Weights of a small GPT-style language model, trained from scratch on English Wikipedia: 9 layers.
MLP neurons of a small language model. Each row is named by its layer, matrix (down: output weights) and neuron, and shows model dimensions 160-319. Each number is 500 + 50 x the weight over its row's rms, rounded and kept within 0 to 999. Numbers have three digits each. A neuron's up and down rows have the sign that makes its largest values positive.
A block is one neuron, or neurons of one layer that tend to fire together. Before each block is what it responds to, as a language model described it from the Wikipedia text at the highest values.

Responds to: Colour words and simple nouns used as the first element of a compound or modifier phrase, e.g. white-tailed, black sand, home owners, gold medal.
L4.down54:410538487600496432567459446533463545479488472547528479494480547571562589516422555582521464581544494540508425523632519394409471498446433509484489498500502489563554437477550426425493571584506505391495507584529518429425564373514592506529534603501534470533513521434554585575564491504421419534509463449350513388488525500500591470442490413493502636518514483519484405453562566470562431526469570506501428519627428480498503528613537528476451482588521429536493509464457480486524497447543438
L4.down72:559515491552539461505519567565437527549500375439462599487528549532572510474591448420481467443389445458576437480489524461551500576579489527486452490479430564542514512491503474498574537443446461428479516418521464498493485385522481469485517501514439460534503423568497498471562552533393499497522545569533571506492430590525562462472536471557523491433540570530466487503409566496469517362546495493516496467442533507519505471458509536523564496493496479391460539449543565556529410534456480
L4.down108:503578474463530523518591444482618539521460526486490490413424403527454496484507435598500521563606475545555536462473559450570461493517621571568423456475436538559517480537522519521506509468482370499554501525516519566542530419552398502481546464489539541414539425494556513486487517524464513521440509534564535488480517513492467487503500493534484472494501475464543466505580564514495537446486507563469516413398597467602467473533593503493458558489420521493420592401529560529552495570406452
L4.down239:513487442452503441523571499564476581487576516468474541497552466555443524548446481518541538616509460542507400582511531534470453490439488508437532491469442458606542393504440425473458507528402515466467504527422593519517424377492535473418579533548571422544476491454575501540473538486509585480531510616484480416453526514556578524539472426585502471444423546487521490447539543589462481489498484478485462508377455495546503410511483545544437454519425518609456544449518528489539524609516495
L4.down244:402550495490483554488456472501488495385527566472489515498493514484511483444528520524460469622427467540527484486554470457467515506470541518471554532572461466471537513520515593503500407545426459498501493477471506490491393403421447427528533528388537477529478580570439518577379455530531553537512480595481503529542511448569498516483457515567520541391459474443540447507516449499663495447490504448553543561425501515484555526466493562460466561456509552571343555506497486494519488415422537
L4.down262:534524567518502505519479363524426465491487464551542525575469496552561533609493477491543481559513417498529462520543507515571653482446445535433512530507473566500520538492511477557495454565502446404528494450488513530478557563456523500471476434548540507512552490517582448544521550512479502418571529549538492530442463541509525594468569473504459407548538512502586549498450427474480439500518503425477491504488556464566508493500485483555550441541505438529472534475542445467451515536490518
L4.down362:529454539476519421472429479577525507434475474490539446428599573519412511438418426502457377466495544479468528418527432599537557537407547551444531544479565477516512496521493450558512491521384511539389535420520608499592545504518485485416479481521550447356477478468466482555580491455518481572491395625509417612519575434524556388506549399402465466455482532498505482471516551547447517410456484526541431504486491563605548527495519514495492558572448531574541469509528446404510490583489484
L4.down369:615476445399554450468491505462457487518360477426522559478500462450486452546487484393467482613561510411481579461540507500488579525571500478470582465503513466561504419469505466422512573435480542485482522510422488382469500493457489594467520535505474468443465403597442500483616480550523511482502503441402542471475433580562547489450412516581507547560518528477560582556414461501500463543611550508496513523515511496574445456484507464489530520561490465471621551584444505548529428491478431
L4.down396:410452470549439394543457535459530558558467451586523503542443567615470679483492519500528455498500498438457468436427534534418486521409455560454521423593470529531425446519619507459526504396434477459542411506486555551456429498411385455372506488552562500454541487488435541591508543494490399547474470515485485476468549547486435444482455540424491500551482518540477553490585513604601449428501507463495456423499443468566585509493489394433497577465494505546489475548540526566536518454486518
L4.down408:539474492536494492573602458526426551337463521479532474493379491592508506455466453477461395492474422504525444502512573512600585610491528547472488537495525478546490470442490406521479441528512605497629479455537573515580482538534516452469479393583470491506501434588526531443465475482456477599477493474495430377464550496524447552538427588495452510406447457496516583498460447515450498525420400494514543483564488493594508432516441485382431524564503472520453566564522461556364496524523497
L4.down444:430481470425483457452472482502523450507495540505609496474530555473567488494484441498451557474484497467543587504444381529466564477488454482512544512445530495522482516465517451481528482510618536482485426528384524505548510477467478457433444483485524484581564495452505407543529494509482456499527487605479500477579483466489566528483477498447531558538512531450495417515492506493438531502507486443601572466549480552506480415445525500417467508496436532611538413550503492450486440553521427
L4.down494:582430436548465377505516513535469536508464359478549519464522475528469550535494558473521542467479450489488553468524495627513463479474494459469488588462498390528466460528465451483474422517453454518467433545496495488516549484484532541514412487445445545512458490537588501530526448492491518460457482538538410592482533548478453524463521565505500435508442488506464498552544575426463462498440488461628445539507576575500519481495598603466492514513399661443492542553462488492475524594493406
L4.down514:509432510529481521476409520503557482578579444570487527399479453527584506489641570515529532534464445578491499657521510414514520449547562494534559447535521458469531495477548475531497469394471425474517491455482528476582510411514598450513477480565490515535597483555580485473482574550420442414501493561530544479471522477440522492515468454504444556445479558514470493509485575544554529531484510487499543434567457463541442504469470508485476441483472500483607512494489471511429527611490610
L4.down534:519540519471481516541503432533588432489583492522536545561469539497533479493431605459567534604551483531513480546460510541530496480448478492515424487537478503618511430548423504504537468496646376508507512517493527526528487638455477455405554488480495430500431472502597490546512503542525527502494421600511457530536552506459497473498532434578482619493532456472446557442541495455492538503552488478541580451544548487532446530500466562531453486499469497543488475452381507462596485484482537
L4.down548:554412525481404485463432513447535485549498578456523520445513494577469484443453459542439416623459556507511469521555415465502552478518482529436465478519549549452452379561409542485518494440422484475604459492436614492482504369503554426472446455550540458415581513487504507504504405479522576545584483578507490483434537525542499535531555436490483525499478447568435538518572512572433513435476446454544451543435467456610515481463525558512455481537516463483488512510488509508500512615491503
L4.down613:467472488530545448534430511537492473476490621470471489532452502511530542531520540544495496538472512541531573564589544553445469457474495526589519544509553515461529425514563437524476529499544477511546456402578463542475423482463599496429544509456413492583509567453495493487441520408506485471471458444424479485470520532477452449448433565443498492583445576488453524422639496492550532511462466558467473550544426535369481582456514514497412475396538437503498507565470435561593430446427518

Responds to: Short syllable fragments inside longer words split into pieces, like Fran-ç-aise, bi-po-lar, eff-ici-ency, rock-ho-pper, God-zi-lla.
L4.down4:545506487549429525493478492476571601516483516582509449538450507451506496464376553515469466464508537515469530477623531453477500485434561488474495397485528533452437535544404473432484488443562473505526474511533435477613483597490472486434536553528476472499486490521549414473456488502555480539579586512469556441532500577465451509522457596516482409447548493453503468595485497479481592529433484604457497533446564450457510517425592495530479483509521543544519414568452607468539454426377487
L4.down101:545553478548618543485545521463481513616448481554461436429418448413525592415556558450479445545431488535516492473369537478496512453483503568515508517490538413497352442500499507501481479520526532485545511451427451502526455533564423565533470465554607463544512442582481520559523419482468537521483481506611522485601562466468509577575371519414456527453588593552498410512477460461448478460490512530430523487482405488493512550496511518504435406476400514544476556543499506478473538571528498
L4.down126:555400522465428539493421569652495490439424558490491500534464424567461472485464635529473523480607469417512485535450362460473534474559439527516512454518448503561457584474518529518455513516387442524573480480515470498496570569441460527510538537469528512496465422510503505498528570501475507501500568474569385534495398573495532534487490440503568524497476528601436455473538428499491525565569465436469515436605496605468411444426511544572589624444497521586450433586579545454459483446495491
L4.down157:508469419485489492481500475564538466552544398411405577564415531494494477535522514462503551567563455603497437518498478454521540439512545507466508541469538575615549561450448609494440455520459533510463523517478487546541424526480481486415561505454408487449477464456470466450539587415531493588510510516501542555415488369553448489443577498528519421478459449488579483555513528512487529385487368552546448562505493528527529476450529499495607597400528522480418445482534441475496386433432519
L4.down205:536528532435486527555557550448493529542474557486508402516580453471491438573485394491493456679496589521508548478432466504537485473464585496497428483502396500551474462568564415487577513481452568511496491468602477486529456328496410463530486519509472521504533546492488534462474461486494467545472494526539522511509513486462511474427532517562540557508448570530530611495506550533464493571519516504498438400399426458553494434530502478559426470579448500488479589582460513441454525550511515
L4.down296:536470592594418550479524539560544548580593511570552495436499438600546549582560490507469438449471476542522525592574351451461485495555510596514505413439552520531419531622488501461433495478411509508501552442541553536537502500515551519419442478475474521530580445539541569381429599546578446450553578587532518481488473491427543489515504547468583478572454524480450590541545550504478531611519495529500540453531468421447465472484500533500440401442523514447446474525575463425439404536504529
L4.down347:484465524482427588468499477531513432482557488546482548456535444542484561513532529470514492481475461480496522463479479428530499468547489491601530406447574430505544536427606531609478552490509402495462439539456464509520463443541547532375468435440483502554486437485430563500392495500466494531492446533542516571596527608450509537524439575512513395517466497447574540556441492603586623585630609442472525500429476417444443435450437482498491458483478389489482493535458580510561530500540492
L4.down382:564575487557492544474584499543428511488485516424570483440479492583528428560505512520530426453514549561518499398538549454516385378480393489479578471477542481520520543497417508525399379539483515554520525431497568538523549566462518540538529541568500488517456566444499537499495461500507429459483594514411505516431570515410504559443517577388499545501504434407575466635579490447617557460501518541475502519477389447435538466558499446489599497509408481404408450422461513500530581531481521
L4.down392:398556478530562504517476595513396488483398533446535502456456350457480541560510567546526459479491481437581509592525580533562467444484461458433445462544447582508470573541511592522541530517456540572483537600463446513420454492484577546599522493476562524486494511518392483436459554485533573507467525474551543465482474520491540472515555460538508544561529449517566456497475443352527457456482600500496473501519529457575436519503564452562550530537481513504503550508573453478496522495456424
L4.down450:558440496527565478476537523631534584526463537552562524527467533481539406524459502424481449443529480417514534488527463497515544522530530464487531603596431563567525479552446571504489550465535533441498462553503503454533546562501393458553545551449474498449496468486543470428481526531487502504526508510482405579511504487545491449512575553600476582513485531464501536422493546512478503498536392460525489401513596548541563500494475443532519525520500575562481482395388564538576531491519522
L4.down459:433491558516437439456465575429477485547581447497425550449491493439494500599521436500559535629566530401496569465474505600548513498495569483452453469565487569438560471539493579496506541424544406467379449631512518541503508428550456546514456574514448431502482490426573502493431460458451495473503515413484505448547497443559434480549491513492442471502495520497565530609411537473518466492509459484522432582503514461503520426487536398524509569561555602501476605520522487547501541548499459
L4.down481:496484498586559550494467532531511528516431546503584494433421557508543545485491544475518395461552519557511526569454540543478440533492485500520565469436475508467535457503568548546569480484491468431503479499490516469478533491512502469497505480437497496559366504412403495523483534588444511570517457601573542438482575524434512527469466490433583416527416518461468485570446490526518590472473627494463467560413462446495507472523499474518623485440450440550434466466464547475595445553427403
L4.down513:550533425508574464571472562528476556416455390616532486547393395494517447454579595513494434459498423556521458520457434540558562479451499464446514475481452489457539486523416578521534583564502498471558483518400442521480468454524426507449563616498481509541472491503515564540561513531562459515419570559482501473581479536447475487506458595454497415480456492520524411467505539433507491515583588596557508503560466542464476603531515472524526439388465515520477460564568486470399508542502544
L4.down580:429421521513507487408516495537561468527406520528596570524494454435526505546476566507502531505516480411528492569562508509497520405492523366504479384510584523534465442518447488546586479496577489513483481538533541549464460553469443578461384407507505556539523542440479460489516443583493583482480448478462442461504487455498462477489539420517474494517527453553495470539516474456437520472464522606524489430590532458494524464575524487539524536468499487496524411519456484427467509542468613
L4.down599:488531507531552511547556483544437535587477544463485490559516512490529593517547543493536459459425394551493495545515459502382523513512421577446526482435486508496412484508464412508507486543538553540466520478539507468485507648441584498389454452541493489487563464474514532414502494470512567496488483441566597493567533517552597450431475541569481569485535557571525526533583400421567436443497550537455457474610505505451478549521439458525471470423482529492433504588508468544569478638550501
L4.down635:544534484512524598452499528487511534491439495525523442525570567432555440471502508529421447479545528476508534432584450499474573540471480524523478468529535514400465429394452429504450576561479557555498550505480424490499504539494609527456555470502597484467483425505421461441438498511528560538496526582509545611441536536513602500497565528499518588562556483450489521501520502522514412500582522555474488475514522471578466510502429511421551505475609559523504503561573504484514493490452554

Responds to: Equals signs in wiki heading markup, such as the opening = of a page title after an infobox or the closing = after section names like ==Gameplay=; occasionally mid-word fragments.
L4.down7:532484387576535506484601435530546451566507487575422501500479448511551487443448506508476426475526538475469469552505533468526529501427456511459544444494472532531395552499395502548502449529637501485472475423428509482478464475451465479431501605520506496463411402462533571516447417547533518468563523516499557497529522476591515462516512609525465480578550487511484452591564523453545512485536474547480503459566469506459440466503470522511414451492545523546462490483520430536603494493523583
L4.down58:482600505478528506439543583530436524390511557468460443505576537485551513430548533495483455526458462559460537448511592580412591490590508498451505424407474460469426441395490500448594516524470533483546554463573538503524492488531419410547496453460505362558478510509553483466435510457511556491548499497482420563652558509481498530591436427462478614400501572542515583485499548492497557474499545478500473473535484487625490542559583482379477449490475492559473482506459524476469588508543440
L4.down145:532466483461550617522489581419566517437502452427508556528526580391455557517422389522511576553434530441483454555465439481563462443450598502467490373450476523401471488497447481465482428423569507452554413521496546432507496468433513504498404497523474475389461568440553522501481467525446531505496520542503484467411436486465429472501497503462466417437505578523507540511484470448404534451423496549569450576425509485556430530524544559512594508543489509543488567563555490568472498508537405
L4.down212:592538433498462471539482441521480579402408451512531392486508452545513592437538503445478556529548458460528474538466587602500426431475530433553528602487601541567538496520507579498497555554495396490629421450443492462472419589406483484489557440527576492501495512541479593509471513498440387482561506539520548418489494504580590485396428485549565532471552528548521602487481499520471562458529580483527509379505480560495528515374456461455506437535528356467527567535464479552413471558599540
L4.down266:520468483431529521481466427489526459476496498437463457483475555500491571525543488508529492564523401442500569542492592488482511468574487482519494525464513588450492534513483612446357534519493490512495368556544380480491520499454457568552603470531471572405527398476496453487437518452473491528464498561457477453438431505552490542594523443605486519475579507467435427445480514516544513520410462574559417480470502487610465441494517494562456471506436506421534517545583507459435570451503484
L4.down273:399502505442433543546575514536548446476530525408485518539589377396514507503455475492497457534543483602515558477469502454433402471407549545456537546505534482467486428439566524495483540496483465460463487463495555561455495404405440479459460469520433510401486479476546416470480566314510530502432474502493518425574440465555534527453525472491538513469484530558558644528520551487487529431543503474527490476571468444484446513469555468551482553505452556441474477498466448586533504565518577
L4.down277:494553445524508437501465484504492506510428549590519408467602456471376530476465546423569552444479516503634561510508523568500497455511428444564439506428495481491469522498498540404522439442468506515554616470496529555461517552466493526509577465460416488517508469508566523517528511464472431464555533475479492467503449606487542591468547522587543492520488499490496494532526486505635503495485486536578528416490473545351480554437488537368430598506566527420467556517411536435487513430486489
L4.down336:506519524493430504453620444387494544482461488494551448427468424483455557485511449541480495519440508518502553473534563507395560512519551510440455536490462584422437372597479413497472499425555548503429510449476495435530440575520457591549529494497604558454435492475479532546467464531523518467553394422523448498438455519492525423486477572573496468466511527494439574408494403502503484539451568550511562449522441478512455582452507427405443572556478493479563479502546419455574525532516518
L4.down367:540545487387469454530461441579486513494464478522515502454483433529441460462472554472447544372515505410483393480558522408449525492513516528445508538463519583547551561480559509437428460480543509508486548513549485543559566582472607577527480418540484558555492476484457509370542509527498578466588539574517463553513471516529534466583525459543546544486501489585484493590493431472406513497471443439552514554551500492543544463571442432443613537582496489472458492452435534481585523485546574
L4.down402:465491496453522576557474441608473520515464540473521626504482493586453462456411484560544508574481451543511464460459415488505488494544548533535514568507458488458562463537483561497509550497527530417526436482589473443607450490443408559420594448561428457444451465502492553489460413509532544565587441452502497572420509504504530455477502467460513488539478444434455477457551443454474476537538533520560551450506447467613400422437549503551491500535573429442452594484447470518534544473462456
L4.down432:499526454465416459459536491518491518507446501562533593556464407512470510385430472551525584476571537482487513452573596546509497472411483510502394564514482513580511551509451466478493486462436445505445513453356528443538526482540510447528533546475490499558422516467494510552541455467592540534456614483473578515430431425531527544460602517574573575523546454467547451538564530545510499522536524551426517512559478484472453516467455541530539481497429518591481473542448574429557442493510475
L4.down476:567557468485540575456510460471506499576535463496500513479533538577467539545555436542585590495451505370420478455593472530489463488470569526529477515497501494608475550515431492493451565619529438496477509452496555512651523476451487567520486477609433470433469616518558559491546455494557582549521588633504463479445580492423421496489486533530479515384597442476525501461507538430516579499543490515483574509554458516312468491463548495525444583517548553482533537439452611466576457506453470
L4.down518:483546554451582487520612499504472455542529437520506611560498515486532521409581432489579393572454539574509540454576547519501464496490576492498510499471521553519508380503532497533476533529517539533475428529547435455501461385580485487530469473556501531385547436409583505493441499408517437463575490483490519467531578490537448562506472567521513497512471489523560584423491472479445463525590568548510447516518529396459495433495454545487509542493576504552486561477482398512489487394480396
L4.down528:514404536513429509443534458502471478480416508535396497438473475507558522545467568560541513385503432531519468520422440591500540428489482540497479470523518506453400450559471518536568546460469454511490446464483479529514395424587511549604378455427486480480499468500549414552458518522459463510527429494482573495573515460408573478576432475576493528504562460539450464465556483533420544462434609495605508514451549465580431515495496505422486455462414395537546520524506493514505481504504561
L4.down624:525507372454365449551534503452578547412458481393463487528554464509558588493398455490511451574506460523558496455454515474448402448491550452448447501563463550502530495501458528498551468500464472416503551522502531455434584424486447466472410445537443490483447513500513542461528451400463533528401536583519514452444473485518557450507543519491523424491479554561503532450553475421509511518514505488582509409558512437477553459449470525560477496518422609511519550488504564473486588510513558
L4.down632:477473508456528546521578511575496486431531435442483466415515555525463512561524504550463477566469418492497529479495417408569532519482509457544543455611468585573444589481425371533552460490555470540510413498557538496512440526492473404509445495580433335484535542557439477455472484515503486496572400623541419436509492359570413547518554507469558489487551498534513567542495426497550551485537489461543548488421432506476458515460503432568533503548444510435413554467459467468527476518504517

Responds to: Tokens inside formulaic Wikipedia text: list-item dashes in infobox lists, decimal digits in census and climate tables, tracklist titles (- Mouth, 584.8, Red Sky).
L6.down38:485490482533498517495471495550440483450431535480535524544559565463607471566483550568555531557444503539575451403439530511466537540458529505543504519576528557424511521539525466477517500512495561445536471584431453523555510492495601487509450511433511461495499457532589493438537451493572518504520574559553532524443462592430580455492452448506494493445537462406488470469536509557580554487510417534476504477546607540487496485467502446515608442599509481520470575561493531469501430518480478
L6.down113:460615506577452484584494438508543455558474513540485491599464515553527496555521480539503475564387475621554527441544347499485501468565402521496554471489557498497543458439551460551464539493561504522610549512448476537386535458544473445578491555535532532535520497470444508518534517527516468456512550460461453440510433500540481514447523450491450411570461438525400587539579457489585546453490508589492434514404492537484442531505534580528538477576435508505503510551531509544529530467512526
L6.down281:491436566583484461490488468462584441462530472536510500539510558481504432522473532495553530501500581418514524482607474508490577550481457430506554506521576504504437528507471483527527481501541484418582619551446488468536561476513502437481411516534441517475530497467585549614454466497474441469512457604528468547454516511458436469458602419469474486501560510485517526436537457521448441435521458452474472493425539485515402522550478491446460409493429418574466482555443448567537505469459634
L6.down593:524507522434409486526512519391557430410402501504548443445529459500519444460464458561582535471562519494508514540481451529542461554516419492468473485485438601558496409574542501588521562534560479521395416453528511448532545500509551526547398436529460547583549487613446515434611468562558429533486501513537451457432502511469574497483483540478510474476555487474540463456560499504557536474560502529577525537555470454516537609472511469411500481536613533507497546463495517487585501529528504

Responds to: First or middle subword pieces of longer words still unfinished, mostly word-initial prefixes like inc(orporate), exp(elled), se(ized), and name pieces like Ber(rettini).
L6.down34:607447460517532449599448470449435481547597520464526421453430537483560589509513566468448541494499569467511511481500439594524522457547399438451520522465549591503502556476437560500492501489464506451498453496530560463464594556461520512553530558495613486517611518426596554471542499485590504571430495537604461482526466576508559527576516467466507518474438493449563459428503447472579439465515461441533558560562417513449476536566420574558417455518540551506522477498584553526419461450468519
L6.down213:494468503522379488573503511420485537501457488505451477458390448480541537448504443485474464718557482595453589380519540423537547495508579458485478472521500471572651384508529605545393546438544414516520409551532444484547488437510453525576443414529462511425509461490505495514507502433524452467472501618474450479456609515456438474450478489527521391501401492452491610523516434432476543516513494444588476522488455416621554532389564475572527512505528503504498534501488454511560573542440541
L6.down351:413504519552551509602529478450407482519564519336515518453527403478572424478538337457557458632439558454494507519413534503492486564523462485436496440572445511565528469523479548468521487444507512455442503493532414491479564232550441479580472489422436495502439458583491525529549565502380510507505476538513470516536495512529498448466501522543537480468515470572457541463437560476475462580436503489535483502566458407505560484502480505539476473540475428445545621474506575448508588497543489
L6.down496:401438498560539423514498390458558482471557490445576487497495442467541505596528488465521498542525499606438527569460505528533505442502536577552544484565453520514436522501444531512517452480412416519554419490471610435388384457588503452416496501435515466448467508556432460436511484448515521504492536514484521466561509519495491473574511509502529429596492581479598543585550502507444536456448443583485524562426417447489543459480484459532498528480461545449598599514476606531563510544509559

Responds to: The first closing = right after a wiki section-heading title (==Career=, ===Disc 2==), plus closing quotes after quoted titles and = in code or attributes.
L6.down4:461450526542505512504529438497547425434514545500497410574458588528449453509399494485531555549512478543464573556578463511527404558461485415531502501478571502459576483569566468547538517567496496491530500499531520486563534435519524381475509474521440520548505493554449491421511460513472505502526554525540559473481532592553483493504511451476629411521528474505480378525567450557447572504476396542489493492554450489544581556511561503439500564558481480509442577472497590468505501494490424
L6.down46:530421535518475528473555547516497464467559548469407489496421504548506554426524553403470463568540644550407535505507449508506538544525358491586552394467558472574498448455454557555423460459467444474481485536573488539497615529477506433435468574486584442506544447493465469453526476484593429488512482465482450428480483570428438628469479494501481487503390443543533421505520408476592522439551520494505475474435477507478584548476442546418455549455588623465492422461530502486511482485576458
L6.down69:510499481464501492483517441448372472516606417478495498580524515443502621473487506533538519639473468452494457458453548488541549444476548532489494481538445536578465428541441505486409554516519519516473514530530417410442506404509448501514495499475528511413537581498532572539509497440497561564528549460466510467458523447436499562534435504607448464477406538524504532528435455519500514439439520441424474542477416492519527493496383538446527473519507522502540570451476488480454462489532495
L6.down357:403515464616522594465534550462420470492556575473475502466539499506479396569478560484492487478433540511528583547490464476483435547557429447560541503601585580542454533473482574482491444446460532494514551447456456474498504626443448450492486557582476537551484496462476490440465516538536569453560565407379551528471457470466521431511471462429544469525541452458473487584483502492540528519574527567501517466502460534483518511503405476445541425585534447499448438449413550537423491458542554

Responds to: Words stating degree or magnitude before an adjective or noun, such as very, relatively high, great deal, heavy; also scattered mid-word fragments.
L3.down610:468532476534467588532519413556508561502459519400526495556487584488517491505555374534455564578441561505450589464447549439484507461421452568515400468482470462515461489540492558485479482513503470506558468527589500452547469403462475524571498457440450626549464462422381518401475559484491461553395535583467417497515510492526513482471534509522469509438507504515399518451577494491573502527498545515463574539409432485493498496548475551501487540421481548484488537457528492433489510582488475

Responds to: Non-final pieces inside words split into several tokens, mostly names and place names, e.g. Liver-po-ol, small-po-x, Re-bec-ca, Far-rell.
L3.down634:498607418517516549483416564585529446478554446472534486516417456522519469442461594490474458365476533550526559514483516494504456537483480489487518435423476482350453534554462498542522501541507461460532571462438429502501452547486555525493545498506496542475489583539493499534409514407592504582556530527570542427437509483471502474488485539532485505487427532460479400541494527580473512398555502613497411440508534515619437567536480427548593571522532462508407458515521557468451532513421381